Weights of a small transformer language model.
Size: MLP 1024 SwiGLU, vocabulary 2879, 12.9M parameters.
Architecture: RMSNorm before each block, rotary positions, no biases in attention or MLP, untied embeddings, normalized queries and keys.
Training: a variant of Muon for these matrices, 736M tokens, 11234 steps.
MLP neurons of a small language model. Each row is named by its layer, matrix (gate and up: input weights) and neuron, and shows model dimensions 128-255. Each number is 200 + 30 x the weight over its row's rms, rounded and kept within 0 to 999. A neuron's up and down rows have the sign that makes its largest values positive.
After each neuron's rows, "fires after" lists the tokens most often just before its 100 highest values on Wikipedia text that the model never trained on.

L9.gate329,151,192,138,198,258,212,181,202,212,230,190,211,259,128,221,158,149,207,156,198,227,195,229,183,205,230,215,196,233,223,224,216,229,148,168,204,238,186,148,159,186,191,137,183,164,224,194,165,186,189,179,173,209,221,204,230,223,203,212,225,142,184,171,226,214,194,158,149,195,217,220,191,208,225,194,208,181,173,180,151,186,245,166,176,199,196,230,190,165,236,157,260,194,165,256,178,199,203,165,181,162,166,178,195,222,201,193,206,168,164,176,185,179,145,234,163,198,160,209,188,223,193,237,178,190,209,211,203
L9.up329,121,199,189,267,206,190,163,248,235,186,230,189,236,145,175,151,191,199,188,231,173,244,222,178,183,147,244,203,205,243,252,241,178,202,222,157,227,178,189,124,191,222,169,168,177,205,266,236,228,206,203,207,187,210,189,212,225,176,132,267,180,226,199,219,196,258,254,188,201,188,231,192,192,214,165,202,213,171,162,235,210,186,162,173,149,204,146,225,189,218,185,211,230,201,203,180,206,241,247,133,214,156,253,233,203,221,204,198,206,205,206,225,212,178,191,213,158,273,191,167,166,191,237,160,208,203,220,184
fires after: " ", "20", "19"

L8.gate305,205,209,131,243,194,203,200,208,187,223,167,158,240,187,191,189,201,174,232,175,150,242,248,196,201,215,203,190,162,136,235,203,216,183,211,256,164,207,257,172,178,149,264,198,179,163,180,206,214,230,229,173,144,208,228,205,248,203,168,202,188,228,209,173,181,207,260,205,189,207,166,251,252,166,189,236,180,196,154,199,238,215,154,286,178,248,211,204,160,187,211,215,167,142,188,227,194,176,267,227,217,220,219,262,241,203,139,214,203,257,178,175,218,203,190,227,147,221,206,185,188,210,188,207,282,250,204,194
L8.up305,198,193,152,180,213,214,231,206,203,163,192,185,178,219,168,202,122,181,180,175,178,221,247,205,228,187,226,157,217,222,176,187,197,226,207,189,231,216,203,163,148,177,158,157,189,260,190,174,179,213,211,159,179,186,172,211,202,272,199,162,177,167,207,247,203,196,176,241,183,231,240,226,210,194,166,184,245,171,231,203,226,160,163,223,217,220,215,198,209,223,202,230,149,196,237,198,187,163,215,193,152,214,253,158,230,198,214,222,240,194,238,207,242,174,180,224,150,161,197,188,162,155,235,211,249,221,233,213
fires after: "20", "19", " the", "ai"

L6.gate244,209,197,186,154,206,166,162,211,203,289,202,166,208,261,191,189,219,158,198,179,239,200,184,176,182,259,199,242,193,126,164,267,256,229,217,198,177,175,202,182,202,185,170,192,202,198,176,253,201,156,151,143,176,196,178,227,172,232,213,266,148,177,200,213,214,180,160,168,200,204,246,137,211,149,167,201,191,182,193,281,150,164,179,213,221,210,235,172,199,198,160,245,210,214,199,266,173,241,199,178,219,190,178,209,207,190,254,207,223,188,195,194,184,179,186,173,202,234,173,176,164,189,195,237,221,189,241,203
L6.up244,216,196,213,183,225,173,213,220,248,236,206,188,231,229,173,245,171,211,206,193,235,246,191,202,207,219,212,237,202,171,220,189,206,237,244,243,174,174,261,185,245,210,232,234,165,220,208,220,211,261,168,218,190,219,154,223,220,215,201,204,221,192,177,209,220,223,196,187,163,178,235,204,203,177,227,222,213,190,190,241,232,171,164,225,178,182,209,197,194,153,246,140,219,236,173,211,180,207,148,137,225,194,230,140,198,213,176,171,188,213,152,172,263,227,168,220,199,250,198,144,192,229,189,198,148,195,187,173
fires after: "19", "j", "20", "t"

L2.gate904,158,140,202,192,163,161,220,251,184,209,198,155,209,202,213,146,205,226,217,156,186,204,177,173,146,212,203,225,182,221,167,151,208,225,170,218,197,228,206,239,174,203,176,166,186,237,267,234,225,177,186,219,186,171,186,213,146,224,160,206,197,186,175,242,234,186,201,228,200,132,159,176,184,216,224,118,195,223,172,216,194,197,198,123,154,258,192,165,212,219,186,185,202,212,186,150,192,198,191,155,204,236,231,178,237,197,204,162,144,203,216,179,193,220,147,231,241,224,222,212,208,242,154,165,219,232,196,204
L2.up904,228,180,200,203,179,203,178,206,154,185,187,229,182,256,189,207,233,219,233,192,202,205,226,217,192,151,202,205,191,262,227,167,183,221,127,215,184,212,219,135,243,203,202,219,252,195,228,169,174,194,212,187,201,225,185,143,228,186,207,188,157,197,221,203,163,244,240,200,191,201,212,182,224,206,173,208,216,171,208,150,221,205,172,177,204,199,220,183,156,201,196,207,147,195,233,135,170,158,221,196,199,221,206,205,255,197,190,236,213,254,249,210,155,185,221,196,211,162,171,208,129,241,196,170,172,195,236,209
fires after: " R", "R", " W", " w", " r", "pl"

L8.gate467,236,231,280,190,225,216,144,175,186,206,191,171,219,210,183,220,175,208,183,197,218,205,237,243,210,243,222,194,146,184,197,230,242,213,210,233,198,149,201,134,208,215,210,255,192,171,197,281,215,228,200,221,175,181,180,207,263,158,192,198,204,175,228,209,186,221,188,165,220,251,223,175,182,235,190,261,184,154,190,172,263,221,196,214,223,251,178,261,226,183,206,176,195,184,180,252,184,193,197,132,191,159,180,190,157,200,156,231,254,228,249,197,255,213,214,229,264,197,173,206,193,189,184,206,214,184,207,188
L8.up467,224,161,211,150,219,196,202,187,188,225,152,220,230,155,194,251,184,177,182,158,253,177,155,229,181,216,185,247,176,153,213,219,239,174,223,225,229,133,209,158,230,165,136,233,231,178,220,200,268,234,200,155,175,209,244,191,146,238,198,220,181,175,163,180,212,198,209,187,157,240,213,192,226,242,177,186,211,205,219,135,243,133,161,189,209,192,204,176,236,180,202,202,191,223,237,183,179,239,190,219,189,188,160,144,155,190,227,247,171,196,220,191,168,234,174,174,194,216,161,211,172,167,225,248,183,165,155,168
fires after: "19", "20", "18"

L2.gate892,211,222,231,187,175,162,145,236,209,237,171,273,204,179,241,217,207,200,164,154,219,184,184,226,230,256,241,202,208,167,253,205,175,189,159,199,137,221,200,208,176,199,217,217,236,160,199,213,205,213,229,212,186,173,174,151,222,214,244,108,228,218,218,234,188,234,221,188,225,232,205,179,174,214,196,245,246,200,155,172,203,213,211,226,225,208,225,194,220,233,182,210,182,213,172,202,198,210,160,250,259,175,188,221,171,180,248,199,198,198,191,191,206,195,142,212,230,224,257,242,238,226,123,212,210,161,198,208
L2.up892,229,171,187,229,211,198,187,227,229,216,173,213,225,159,216,193,182,205,215,200,168,215,209,206,204,210,222,305,220,185,219,113,202,199,198,193,219,201,211,192,191,188,238,270,234,228,212,178,234,179,225,191,231,222,257,183,201,192,219,232,226,187,220,196,224,158,222,199,205,207,239,212,222,150,226,200,190,194,263,201,211,216,212,181,245,217,207,194,164,222,168,179,242,208,205,229,228,215,204,164,194,244,169,270,174,256,211,187,135,240,225,192,181,231,243,160,197,198,207,163,170,188,216,181,219,161,220,179
fires after: " f", " dis", " F", " bec", " Med", " dec"

L6.gate510,208,195,185,189,195,175,246,200,177,202,222,203,221,204,252,222,155,187,179,181,215,232,259,147,238,177,177,203,147,201,223,176,225,191,188,162,179,195,205,227,185,110,231,192,205,243,204,222,156,211,143,201,166,166,195,211,232,173,231,157,177,240,237,153,157,211,175,217,182,183,217,218,222,216,187,193,177,218,220,175,186,175,213,223,174,208,210,108,272,210,204,256,146,157,191,194,211,195,189,189,231,188,182,241,211,196,181,226,266,192,173,199,203,194,207,245,244,199,214,228,197,234,172,206,197,132,156,207
L6.up510,238,198,190,208,224,146,237,179,224,179,178,187,205,205,196,200,138,188,179,122,193,253,248,184,177,118,221,209,184,202,179,179,175,118,173,166,206,161,230,223,134,152,252,181,197,255,170,228,195,153,245,243,187,207,220,139,228,240,208,224,221,170,180,159,187,245,186,239,215,230,204,192,197,205,200,245,192,183,205,168,265,227,258,160,221,203,215,198,194,183,212,209,210,197,228,216,215,241,289,242,175,198,209,194,194,249,215,233,189,219,203,220,254,200,136,206,198,213,189,232,210,238,200,229,250,185,204,188
fires after: " H", "h", "b", "H", "ug", " h"

L9.gate81,164,198,230,192,205,163,218,166,211,178,219,197,236,211,242,160,190,156,218,190,190,196,173,225,151,202,231,202,202,174,171,166,200,189,213,138,213,118,201,237,229,191,218,216,184,224,195,221,192,219,209,207,186,193,180,208,181,220,204,188,226,194,163,98,186,174,239,199,170,135,180,208,117,242,221,218,248,247,256,258,193,203,230,184,198,200,229,175,196,218,204,165,217,129,191,194,126,151,242,174,183,171,212,227,223,181,167,243,203,253,208,165,224,205,220,226,206,174,168,255,190,210,204,243,226,210,228,195
L9.up81,211,160,189,171,221,164,214,231,224,222,202,190,144,211,181,183,170,191,246,173,206,219,199,176,210,192,224,191,230,172,156,157,198,198,226,222,226,201,234,220,150,222,211,188,215,168,172,173,195,214,177,206,213,181,231,190,255,164,228,167,233,159,229,226,197,174,181,231,189,132,216,227,171,168,146,187,244,232,221,136,191,155,139,209,178,191,188,195,221,192,212,187,180,181,187,199,193,165,178,211,192,161,232,238,179,236,190,188,242,175,227,215,208,181,166,224,191,182,184,230,184,181,200,201,214,180,208,179
fires after: "1", "2", "3", "0", " |"

L3.gate431,211,262,160,244,182,236,194,173,232,162,173,205,220,232,178,180,233,216,255,258,182,213,227,185,217,157,196,193,236,197,139,197,146,193,223,175,180,206,174,203,188,201,200,207,138,213,223,203,252,218,195,200,246,185,239,183,215,175,211,218,204,263,203,226,250,175,134,227,217,206,188,161,208,221,177,217,267,198,188,190,185,169,159,224,216,180,187,188,199,218,234,198,218,221,217,169,200,184,223,177,202,216,194,228,187,214,195,201,196,203,192,213,211,180,191,184,216,222,214,223,148,229,185,176,210,153,172,144
L3.up431,202,163,169,243,241,213,184,194,195,230,184,182,143,180,178,216,222,215,192,188,175,192,178,266,146,168,189,185,217,213,219,233,179,203,165,152,204,163,191,225,204,218,203,227,208,180,178,211,156,193,221,150,204,229,222,142,153,217,208,219,229,252,232,238,200,190,154,179,212,222,224,205,242,222,229,255,190,224,208,189,230,184,182,174,194,226,194,243,160,206,178,247,195,250,207,230,225,216,190,211,224,242,214,269,179,108,199,156,213,226,213,122,207,129,147,211,239,197,194,200,171,156,136,185,232,218,162,191
fires after: " B", " v", " ex", " Ab", " qu", "ab"

L2.gate411,160,215,182,190,196,192,218,245,213,159,187,167,236,198,183,171,143,223,237,209,255,204,212,259,207,136,198,219,242,233,211,213,219,179,201,190,196,227,239,151,153,158,172,228,211,173,212,197,171,222,211,230,156,176,248,216,194,235,177,214,219,160,217,231,228,187,221,145,179,136,186,176,203,188,168,143,165,210,185,203,238,246,220,195,194,241,196,181,180,203,164,206,237,267,210,173,193,204,189,159,183,238,178,214,210,244,181,208,179,198,210,210,140,189,209,237,256,245,209,207,202,221,171,210,253,191,200,200
L2.up411,188,236,190,195,165,255,275,203,161,148,198,231,217,230,219,154,185,262,189,186,171,185,168,243,166,233,157,153,224,208,204,177,191,200,244,194,190,136,190,227,204,207,218,203,265,242,221,171,224,144,198,236,178,191,219,187,173,210,185,214,219,229,146,267,252,215,201,185,215,174,228,144,237,192,204,220,166,195,181,206,252,199,230,196,186,205,216,156,144,163,185,226,192,188,225,230,144,201,239,135,199,158,217,165,178,237,225,194,183,234,196,163,200,212,172,222,207,195,232,208,242,213,192,233,198,153,223,150
fires after: " R", "R", "w", " W", " resp", " w"

L2.gate323,122,217,144,186,236,142,198,153,206,154,202,223,179,202,177,227,193,198,165,228,225,199,182,199,196,211,265,197,234,173,156,188,245,139,174,161,228,217,205,191,254,185,246,232,159,201,210,240,215,190,186,192,216,215,174,184,203,266,200,190,164,200,261,224,230,178,207,221,228,190,203,191,214,190,195,227,189,165,199,216,161,177,173,256,206,185,240,223,155,149,210,183,261,218,171,234,186,235,228,241,242,175,185,220,158,175,170,238,192,200,116,250,160,168,209,226,168,190,164,215,176,228,210,170,230,156,198,231
L2.up323,167,242,158,178,190,193,178,182,188,234,207,189,166,131,132,216,169,170,187,231,177,198,163,141,193,189,238,202,221,174,127,188,189,168,191,251,259,204,210,245,226,169,196,191,187,196,186,262,270,177,232,196,166,209,225,154,209,199,226,179,218,213,278,172,223,97,199,229,267,213,182,187,207,159,161,205,152,202,243,256,208,248,179,241,169,220,242,193,235,145,230,203,181,178,206,234,221,214,220,235,219,184,186,201,173,211,138,213,188,162,184,166,204,188,203,162,216,230,165,207,191,272,222,185,225,150,195,183
fires after: " S", "–", " V", " ab", " B"

L2.gate170,203,231,230,142,181,204,227,200,218,240,183,215,205,229,215,241,217,193,190,173,222,208,237,179,215,219,189,248,190,174,154,130,217,197,159,175,185,216,190,219,230,232,218,188,229,224,214,211,281,229,153,189,229,192,232,203,207,199,189,191,204,267,241,206,224,157,209,216,182,238,259,235,231,167,182,180,236,215,242,152,204,216,206,185,191,197,173,207,256,243,285,227,232,196,172,247,204,257,200,167,228,143,196,158,186,197,143,204,234,162,133,231,145,244,181,172,233,196,206,158,206,272,212,158,259,243,196,236
L2.up170,194,148,237,164,185,207,193,190,209,182,218,193,164,228,237,205,218,102,224,202,191,140,183,177,186,162,233,142,202,209,204,151,172,190,225,175,140,138,164,202,211,179,209,241,188,230,209,188,195,167,224,196,165,210,248,197,192,221,201,187,239,226,303,295,211,207,176,209,143,176,213,209,199,202,173,131,185,222,181,195,261,215,246,193,211,165,185,211,224,209,221,229,211,173,233,206,158,199,215,161,193,188,209,247,177,199,214,236,169,228,233,231,179,176,181,180,239,183,175,229,223,223,187,241,160,167,209,211
fires after: " H", " U", " h", "H", " W"

L3.gate139,194,261,238,202,194,168,192,174,187,204,240,161,200,163,250,181,219,160,198,178,106,170,190,216,251,178,173,163,184,225,208,212,225,198,181,200,196,208,203,170,217,233,202,198,195,203,215,162,183,183,167,219,186,212,154,204,164,224,204,286,239,194,246,179,192,281,184,165,172,162,167,196,241,197,177,234,171,202,169,172,211,231,228,222,178,179,171,197,239,221,196,211,191,229,187,191,200,192,238,204,177,206,148,219,201,263,211,205,225,136,228,203,168,200,246,173,255,170,209,175,165,188,182,174,202,179,166,227
L3.up139,196,220,270,224,200,214,186,210,236,180,183,175,202,257,177,178,206,130,245,191,208,187,189,226,269,177,147,175,255,129,162,174,202,194,200,208,213,247,225,191,221,187,215,216,171,207,216,222,213,190,232,250,228,211,220,191,226,214,180,230,241,203,186,186,165,190,131,242,180,212,243,190,134,207,227,210,198,239,163,145,156,202,200,253,214,173,219,157,183,180,154,163,187,182,178,168,169,206,221,257,225,182,191,185,158,224,234,225,155,191,158,163,182,246,241,208,252,154,251,210,274,213,153,157,169,253,243,220
fires after: "\n\n", ")\n\n", "|", " =\n\n", " ", "-"

L3.gate480,185,224,170,188,211,219,142,179,241,211,201,224,202,175,185,187,181,240,241,191,183,174,176,166,244,160,162,187,184,212,212,216,238,247,209,227,194,225,181,225,172,221,207,217,192,190,223,179,204,241,216,177,195,185,216,181,275,233,182,229,215,182,207,254,276,177,218,188,205,196,206,237,233,215,174,226,186,237,176,177,191,259,171,174,230,207,188,196,192,223,178,206,128,154,198,166,197,185,214,270,205,181,188,257,186,165,205,183,218,235,202,244,122,170,251,160,161,204,176,193,171,239,139,210,221,197,211,202
L3.up480,189,228,167,140,175,218,176,189,216,192,262,172,256,168,170,195,220,162,245,237,149,159,174,203,197,212,167,200,213,214,296,148,236,176,200,198,208,259,224,202,198,204,209,171,244,229,228,205,185,191,255,199,202,229,178,222,183,208,220,210,216,152,199,251,240,204,260,172,150,181,166,171,243,169,150,213,172,178,212,211,226,223,226,186,222,210,224,185,212,190,166,191,197,165,132,183,182,169,176,196,197,160,262,224,194,204,212,203,218,168,264,211,210,204,231,148,157,248,187,168,217,215,196,201,235,159,222,214
fires after: " St", " G", " T", " S", " Z", " Gre"

L8.gate173,204,246,193,170,140,221,121,182,243,170,240,206,181,178,214,180,230,154,213,203,172,155,153,191,210,182,179,211,225,202,221,159,184,210,148,213,230,207,211,199,180,211,201,184,221,198,270,197,135,282,208,189,182,168,191,229,204,206,146,245,231,155,216,164,265,212,172,150,166,175,224,175,158,180,232,225,273,192,188,242,199,186,222,195,217,200,214,238,231,198,221,220,246,222,138,249,238,223,149,166,202,211,167,256,189,191,194,167,197,196,152,226,188,142,184,251,244,184,165,179,203,195,260,212,222,235,195,219
L8.up173,211,210,213,164,154,164,226,191,228,170,233,194,235,203,246,235,230,202,200,181,156,247,202,166,201,148,227,227,225,234,191,177,219,225,193,202,174,200,189,180,204,189,206,188,204,190,272,188,196,221,244,214,235,191,218,197,168,181,168,225,204,208,216,209,196,206,139,189,200,227,198,231,161,178,206,181,229,204,235,233,212,309,169,222,195,195,228,188,186,246,178,159,173,235,178,154,151,185,235,172,268,220,154,206,219,153,249,210,203,222,179,214,222,234,203,212,183,139,217,186,172,186,247,182,254,165,187,182
fires after: ".\n\n", " •", ".", "|", "-"

L6.gate847,202,211,205,197,295,191,119,142,237,170,180,172,206,256,212,200,109,203,200,193,238,149,168,199,202,231,218,223,223,172,161,233,190,214,227,174,152,206,190,111,185,222,150,105,203,181,166,188,200,241,216,223,202,217,230,183,190,181,200,182,236,170,207,204,192,218,164,182,181,202,192,205,196,212,213,193,213,191,226,215,185,220,135,196,210,185,198,221,231,203,183,202,174,179,168,200,242,278,188,150,212,202,223,183,226,190,173,185,140,187,222,242,214,240,112,201,195,234,162,230,185,218,183,206,181,282,173,166
L6.up847,233,265,193,178,182,223,185,179,256,159,181,199,154,212,224,223,200,229,220,166,165,194,215,211,182,177,185,230,196,229,185,170,227,230,176,175,163,155,195,148,242,165,222,245,233,197,191,164,167,155,231,202,194,199,214,197,204,235,148,225,228,214,213,204,136,162,220,142,217,162,217,170,248,204,158,258,165,220,216,193,185,294,190,230,213,157,212,204,239,207,159,171,206,169,215,224,208,193,257,167,215,247,229,177,233,172,225,161,212,191,177,200,209,205,190,203,226,231,230,220,200,191,211,230,202,203,149,219
fires after: "19", ",", "18", " As", "et"

L2.gate810,200,183,173,192,216,237,199,190,195,137,182,180,269,139,197,229,191,191,165,217,244,207,188,198,145,156,205,190,198,180,189,255,216,152,255,177,203,167,232,222,216,240,198,190,178,207,202,190,211,196,219,201,144,179,199,184,206,218,239,205,188,164,173,194,231,196,203,228,145,235,204,204,190,223,190,262,224,230,190,199,164,209,161,207,184,186,178,131,190,239,127,195,217,195,153,191,231,235,266,196,174,217,199,208,207,174,207,198,215,230,173,226,171,158,228,199,127,220,189,198,175,200,263,229,179,196,205,225
L2.up810,217,239,177,240,216,176,188,169,215,244,252,215,211,195,190,200,239,136,176,168,194,216,232,217,191,199,273,187,183,189,194,163,190,197,181,239,200,209,211,201,226,213,206,235,220,220,186,186,208,239,185,194,202,212,202,245,199,162,269,170,216,143,194,193,181,174,206,176,189,132,145,193,248,238,179,131,217,137,188,223,179,217,222,185,154,229,256,207,212,179,193,166,200,177,224,236,169,194,219,209,230,205,234,208,184,204,275,185,191,197,209,199,205,218,225,176,216,246,297,190,178,278,210,200,239,161,178,180
fires after: " St", " S", " B", " s"

L2.gate469,210,270,177,210,218,216,208,209,228,204,147,237,160,182,128,210,244,192,222,200,249,127,212,202,199,177,238,157,164,212,195,209,246,213,179,248,196,209,183,183,155,216,180,170,182,184,195,232,177,248,224,179,173,163,143,187,239,173,171,194,234,166,221,213,244,175,191,215,167,236,194,224,138,161,190,200,176,247,204,166,251,217,197,212,180,182,232,168,171,209,223,224,202,253,215,257,207,229,146,173,228,179,185,213,234,248,152,215,218,221,234,226,127,216,232,192,233,204,207,163,198,170,183,188,182,188,232,223
L2.up469,215,165,202,211,180,181,195,219,222,191,177,224,171,222,188,193,238,186,218,203,248,147,292,134,165,188,194,196,216,185,197,227,171,227,159,233,190,209,181,154,193,160,197,239,177,228,195,173,207,250,237,217,219,181,218,163,196,142,149,181,196,214,280,236,195,195,164,171,230,235,230,209,255,191,171,175,188,210,247,202,261,230,203,234,221,230,154,175,188,244,191,194,231,221,189,229,213,232,128,217,221,185,191,270,224,206,198,168,179,224,225,246,192,204,200,175,203,201,244,186,266,193,175,188,212,192,171,183
fires after: " C", " f", "C", " c", " dec", "G"

L6.gate992,174,219,160,160,211,216,218,210,202,196,258,176,153,244,205,236,167,147,213,228,222,243,215,221,165,177,207,224,197,245,178,175,148,211,165,204,217,196,259,150,172,184,194,172,200,163,237,168,195,254,186,177,192,199,153,162,158,210,202,166,165,178,195,195,185,173,190,243,185,203,253,211,208,188,209,268,235,209,222,169,206,168,207,229,206,247,196,165,190,142,164,239,250,187,165,235,216,185,211,167,185,181,175,207,229,252,198,229,199,198,190,168,144,188,216,203,186,272,194,161,176,189,216,256,239,227,149,233
L6.up992,175,206,259,121,261,201,199,214,254,216,189,189,218,263,196,204,146,217,231,157,212,164,200,203,207,212,243,265,175,178,213,204,165,246,201,166,185,208,198,214,208,171,170,201,226,232,173,226,178,181,123,215,220,207,191,206,148,232,172,181,181,194,202,187,193,164,203,161,182,195,226,215,238,161,179,226,260,202,250,142,237,179,262,192,186,162,223,236,180,163,183,185,241,173,175,188,245,198,165,201,152,169,216,191,219,187,189,179,152,158,223,209,235,189,230,215,220,149,244,183,220,240,233,149,193,217,247,195
fires after: "19", "20", "–", "80", " War", "90"

L2.gate355,146,205,223,216,139,178,145,176,240,197,246,228,193,203,183,242,200,170,201,209,177,151,206,184,229,224,244,185,200,214,165,219,152,224,194,162,244,188,177,177,157,160,227,204,187,171,190,186,208,232,214,153,281,199,183,181,231,195,166,201,204,201,195,249,159,196,216,107,200,162,194,196,187,181,230,254,160,143,175,213,222,218,163,177,162,175,174,202,205,186,222,197,209,278,165,205,163,197,160,234,211,159,217,214,213,222,220,191,209,194,159,190,167,194,224,240,209,206,196,272,201,189,154,171,185,209,198,232
L2.up355,253,206,173,212,176,216,203,202,203,176,243,252,177,193,197,219,178,207,200,213,193,192,217,233,141,182,193,170,183,188,263,212,273,172,161,201,200,200,157,213,189,198,174,168,196,191,221,186,221,156,188,180,224,203,194,153,208,187,225,233,211,192,203,197,205,233,300,176,169,156,172,192,222,186,133,211,261,156,174,254,171,210,203,161,180,192,175,227,236,179,232,251,213,246,176,208,222,185,203,233,211,192,139,234,228,229,257,210,189,150,242,228,145,235,166,179,197,208,223,199,201,250,198,176,150,164,198,256
fires after: " p", " P", " resp", "^{", " med", "c"

L2.gate498,201,183,249,237,191,230,217,213,237,189,181,214,229,210,227,176,224,190,206,208,204,143,170,214,178,238,189,207,193,190,226,209,221,244,213,178,266,167,170,235,176,151,177,130,239,222,226,178,219,234,202,177,195,202,180,264,177,169,155,213,174,208,188,211,189,154,254,228,183,151,191,243,170,227,182,158,209,241,120,218,165,242,208,195,176,191,165,169,156,151,212,203,189,185,160,167,177,214,179,234,182,252,242,227,166,208,172,203,184,213,226,165,213,241,214,211,234,220,251,240,176,217,157,165,189,203,199,205
L2.up498,201,191,182,233,166,181,158,201,172,264,160,222,232,208,190,199,197,183,194,207,193,192,174,204,189,210,132,216,269,173,243,201,185,165,191,237,156,236,176,225,223,190,244,175,181,214,217,192,144,232,218,148,179,204,189,259,266,207,183,181,183,231,230,188,234,172,159,160,213,185,213,221,218,253,248,153,178,207,174,206,216,178,136,182,215,192,165,149,191,144,172,233,218,244,182,232,205,176,136,186,205,192,158,153,215,212,183,218,257,179,176,196,194,208,207,206,202,142,202,193,150,167,268,217,214,208,245,264
fires after: " W", " F", " v", " L", " w"

L3.gate206,163,225,255,180,215,217,151,156,164,177,184,216,184,208,193,249,168,167,218,223,190,238,185,164,221,200,293,226,247,236,194,199,203,215,186,219,224,193,137,240,209,213,233,215,202,199,231,129,172,245,241,190,240,257,215,202,149,255,200,219,179,173,261,189,227,240,196,153,189,152,153,196,246,221,211,188,196,238,257,146,186,168,235,214,153,230,189,217,172,140,196,190,203,169,145,217,227,211,191,198,224,183,189,226,211,226,140,208,242,176,143,215,219,219,252,156,186,221,209,244,266,197,184,221,191,208,197,208
L3.up206,216,169,181,217,204,179,223,189,205,211,203,216,209,194,166,184,223,127,284,180,235,221,198,219,190,213,202,199,248,221,197,191,180,195,207,181,197,181,233,200,209,148,172,207,235,194,194,185,230,174,148,217,166,144,186,184,242,181,203,219,138,185,204,218,194,141,197,175,198,116,253,236,182,202,179,208,180,126,187,208,206,208,190,153,190,216,159,156,219,195,215,160,234,243,173,211,208,260,247,246,206,193,210,235,205,216,177,261,186,193,197,148,188,201,180,228,192,184,272,216,207,192,234,178,213,215,217,159
fires after: " P", " p", "2", " R", "r", "em"

L2.gate861,165,245,245,193,155,206,163,243,170,253,185,144,205,203,207,202,201,188,229,207,201,226,194,255,199,218,197,190,175,190,207,190,168,169,256,240,180,179,194,280,207,166,189,222,163,224,279,196,181,239,240,224,173,220,234,183,161,180,241,175,195,202,243,225,249,220,225,241,168,221,169,168,219,140,138,223,110,195,163,194,219,229,233,160,232,211,154,153,209,162,214,160,229,179,189,195,209,216,220,151,193,260,191,223,167,236,179,192,172,232,168,200,162,219,220,207,186,165,161,206,246,213,192,229,219,177,228,193
L2.up861,186,137,185,213,205,226,247,186,243,224,195,146,193,199,200,219,199,225,166,191,217,252,234,189,244,196,210,195,213,206,184,192,189,222,214,198,232,168,176,178,215,158,190,185,212,219,201,242,173,192,185,187,196,256,118,190,214,240,205,213,186,238,161,177,192,179,135,236,187,218,241,214,222,235,158,188,158,227,273,228,248,154,192,207,191,224,186,206,236,193,247,213,172,177,180,216,159,159,192,180,241,200,203,190,188,216,193,237,204,228,171,196,180,158,214,192,253,160,169,127,208,166,208,206,195,167,201,226
fires after: "20", " the", " R", " W", "u", " w"

L3.gate339,154,163,135,239,238,212,162,229,154,158,251,208,161,193,195,184,183,198,163,197,219,158,175,198,187,171,209,216,255,113,172,205,243,197,225,209,266,252,196,195,205,161,190,228,173,204,239,162,187,241,188,241,214,154,220,226,190,198,215,146,191,220,230,211,161,187,166,209,218,218,163,171,229,187,193,176,204,202,158,220,136,177,206,237,218,212,201,181,233,184,203,248,188,232,251,149,181,173,249,173,198,170,175,235,163,166,168,189,170,212,201,207,165,226,198,247,180,254,196,184,162,192,177,249,253,172,176,234
L3.up339,189,214,149,230,181,143,155,187,196,226,190,216,213,255,174,183,170,222,192,189,169,188,229,230,234,191,218,246,159,228,181,201,212,239,209,192,168,228,215,159,174,245,221,171,174,242,184,187,167,145,164,202,203,149,187,219,194,225,252,245,170,260,174,203,156,207,234,180,136,219,193,176,211,208,122,200,199,170,196,219,166,211,185,197,214,189,226,244,174,159,197,146,173,224,205,137,140,186,166,206,209,183,214,234,223,205,257,173,187,212,211,203,205,203,182,199,208,238,221,175,183,299,189,235,209,198,213,212
fires after: " V", " St", " B", " D", " K", " Val"

L9.gate633,203,213,215,197,161,171,168,257,241,175,198,228,218,199,189,130,232,176,232,204,180,209,212,168,207,205,252,207,203,182,200,151,212,203,204,174,192,165,178,233,144,178,246,179,189,215,184,197,221,195,240,221,240,214,202,172,241,200,163,185,230,233,156,214,165,212,256,165,228,239,197,170,204,190,195,170,209,177,199,203,181,144,233,232,176,218,165,145,190,168,218,227,203,178,178,236,169,213,182,176,199,177,164,237,223,210,160,202,179,211,214,199,236,236,227,235,244,149,239,243,184,251,202,164,187,220,241,257
L9.up633,164,189,179,208,235,137,202,249,199,232,167,236,171,172,195,204,213,205,253,202,249,177,158,206,222,183,204,138,173,181,223,202,252,184,187,183,188,252,256,177,136,179,214,182,175,203,219,200,223,210,236,172,222,143,221,190,216,244,160,177,191,194,212,187,230,204,201,207,178,210,156,205,203,236,223,198,166,214,197,192,196,210,216,250,220,182,200,147,180,206,286,261,162,195,172,212,192,184,201,194,256,202,176,181,247,212,200,205,215,235,196,209,212,181,194,244,256,157,224,250,205,213,214,157,168,209,182,203
fires after: "|", " |"